MLP neurons of a small language model. Each row is named by its layer, matrix (down: output weights) and neuron, and shows model dimensions 32-159. Each number is 128 + 32 x the weight over its row's rms, rounded and kept within 0 to 255. Numbers have three digits each. A neuron's up and down rows have the sign that makes its largest values positive.
A block is one neuron, or neurons of one layer that tend to fire together. After each block is what it responds to, as a language model described it from the Wikipedia text at the highest values.

L6.down105:188161156123129164115107161151120113089126144124168054085128109123082079121092082145066104110135158096106138104101103131103104096140162109124079158164213140147172115133135159138189110149094141129143130182137114162126147127049118102135179121064127159128145115145099120092106114204111084098161160158051070075200094028122177151103100167102172133152115173146131180132118098141085114104120
L6.down145:135113162132118123210120103144098084150116120156100087132143144150146170155085097096152158113135081088174131152075119139121082094123070154116174191097107117141089057072176106129151137195106140127123106183093106111170118120111159148156129137169101094138111137204118164111089124161139100077181196121120110127119138079130117119137053195090147181117129194127152185107153147190131141151115
L6.down214:162107155144114110171137172125182171129165124091109139196100068090109115140153108125110137132151172104157116178066203089199119127214179105117108040176137143166110106122061071129121108130121130173110122138157157160180135186123136239129149113135117207093106118099078109151146151156161150118180143136124159150141191125070123130111101141136094091132115124148164138098142151137111083158131
L6.down221:135121096081136156166114080158124113100131141130067086074139161185100141126141148159124101150135124075141147234222141109116109126136100159133181159157114118130122161167120108158137188076135107169130191140123087137114122158117116046164152107133162132124149126134117116156156169088094099183170143136086147125104091154189137143134119143126161135185151078121174161109120166124146197103146
L6.down277:140125051141093146127168180156191142121135150108085070120112159136188112157090060042104086142144111110138078185109148170104109076174147103094127102126143105177167149161085173134079100125147136122130133144150081194123157103113114139092173214117091117106118053120072108113102194116160070066150134110094091122097107197088085190114107151126112155146129129120086150137112125123151139167181
L6.down302:118141109099081149136174135102092153113089114122020115116115141078101105155143158171171114153150158096142132160142176170094076149151100098143120204111120179137124100061136154074102131099133119098129126130194102144154110091112104114112152140149120128134079175124127129128007078235128139149124085115139106154154140110160093129110073066096081134148101136150146137119154182126151163140107
L6.down436:115109131138151075087119104100105135106073149124132188135158116133120152139136094153146143117141086136109182154106109117167123160123106067093156127161051171178103157139151219141159144115104158126147149108130189123126117120124119133163117137117111110122103101139145102167211108125132092123044068162110149143175114140095146137130134089159163098133084163138087112113122134177078121142133
L6.down495:130101171123122141189116180140113100095167107158156161149173133134147188124170114180164119240123073133170084127043115125166158137122143080117139141090134126117114146124145128096138143137159167095117120129130123146133124172121134099183145054163114165101179118142190154128170155125139136115159167063162110145136222114132149096087180142122143086141099151111076101060150077174116160128103
Description: Short word-piece fragments in the middle of a word split into several tokens, such as "he" in Orc-he-stra, "on" in sec-on-d, and "he" in finis-he-d.

L9.down420:175123117165124137142070114135131124152121146168133140071100144096078129114181150163170108134120156105128155090125159105148173131128140138129172101180137156108126110126087148097152133130079136169115127109112112129078112125139078116185115135095100141078107118121138140088164086152079147088106113122181119152096128109130162110126052147196166132125122140151150114127119142112136124109110
Description: A standalone space token, usually right after "in", a comma or "the", that begins a year such as 1910, 1958 or 2007.

L8.down13:150100144115150067129145109078167078129107118094082104139118149120112077119162122098125114123072111128215111133114154120107151113107176148128155145154139117123139154120093200100096169117134135109156095188098130173155161040126168104162165133093151161110163182055184097150145125096156166094136204189169141136087082181193184136145141102128124127121102134151081132120096129107153069158129
L8.down152:109092163135152167107174093119203096109163113154189127223118148076091154156142168115137158162059128182089146108114148132112144119114122199113102130099121147036110105172131127072113120128108136176104128103165113144141119158137091051155098154104124159093086092149128162161140155148104203129136053159139133152092176108126097141120113105116127094144087101125127096092119132168138123147127
L8.down235:130090160144132138115139141087039072135164150153091110126181159067183068165167134178096198118108100164083167145081087141161123171098172113075167182076100125182129159157149142136111059124163095074144113094112121161134150062134117155115126160120057181161144100141065067153136131090094167081133118130119121101180145112125123160113118073136186157136118159134082137174117140051178124133113
L8.down323:126105159190250085137105089131158118154108115153146095169126094164188113106104127133131138104158142160133128153078105138093057016156143118137155149138092145129117140103174119126136133090108157124113131136113166171139140155094115098160112158201104103178156108152155064167136112107178109148074112115139140116091092131189130087117123108138133185168165148152081139083166130136136170120061
L8.down358:098173124110145145120057130099090151137138162115143101201118163067091104153148151117151195070101141086105140059110090180111146151150088098126146157127137136139037102195167119129126108114086166113145114170163146135151136119140109132157148102151154130156075101084035074058073074102085137115118124089082119144213117040106115131099121137140147117158124099163169124114130133106116111132123
L8.down361:132056145121137097164087143184163150103104121072176105162166109114122138125150112127126091160158118087104110112105107135099116075116120085167149157097102074108135126128124107088118117102111144070145090182135075131183070131144101107137095082142131098067130149149089153085159144182175086136116083150144072110135146130070105125121124116155172104149124140132122092053124185139159158132089
L8.down414:102109132120108119100105087129126201125155149058022090154112158135175103065149103141107151119184143151122116123133156130157109148117153146143157105141132159095094111160183131101125112165129126116169112116155127168128110148156146167120098167128088114081170130109012125156126119058135171114158118141147118140157118165124145125104078162110171090179058155145074125084107127125103108080159
L8.down470:117143100104139127189172088117146136138136136092171168080103077166109101137108079118115086245119101096076136128175110072093109159112160112128157162097134164140148159172100112114143202156128148205114142131169137136123121064130102117103109117119146107123107160156147171107144122164098117134130155123155127153148145150153119126148069134136116131127073124175143115177113170123071173069108
Description: The space token just before a year in a full date, after month-day or day-month (e.g. "November 10, 1559", "9 June 1847"); weakly also mid-word pieces.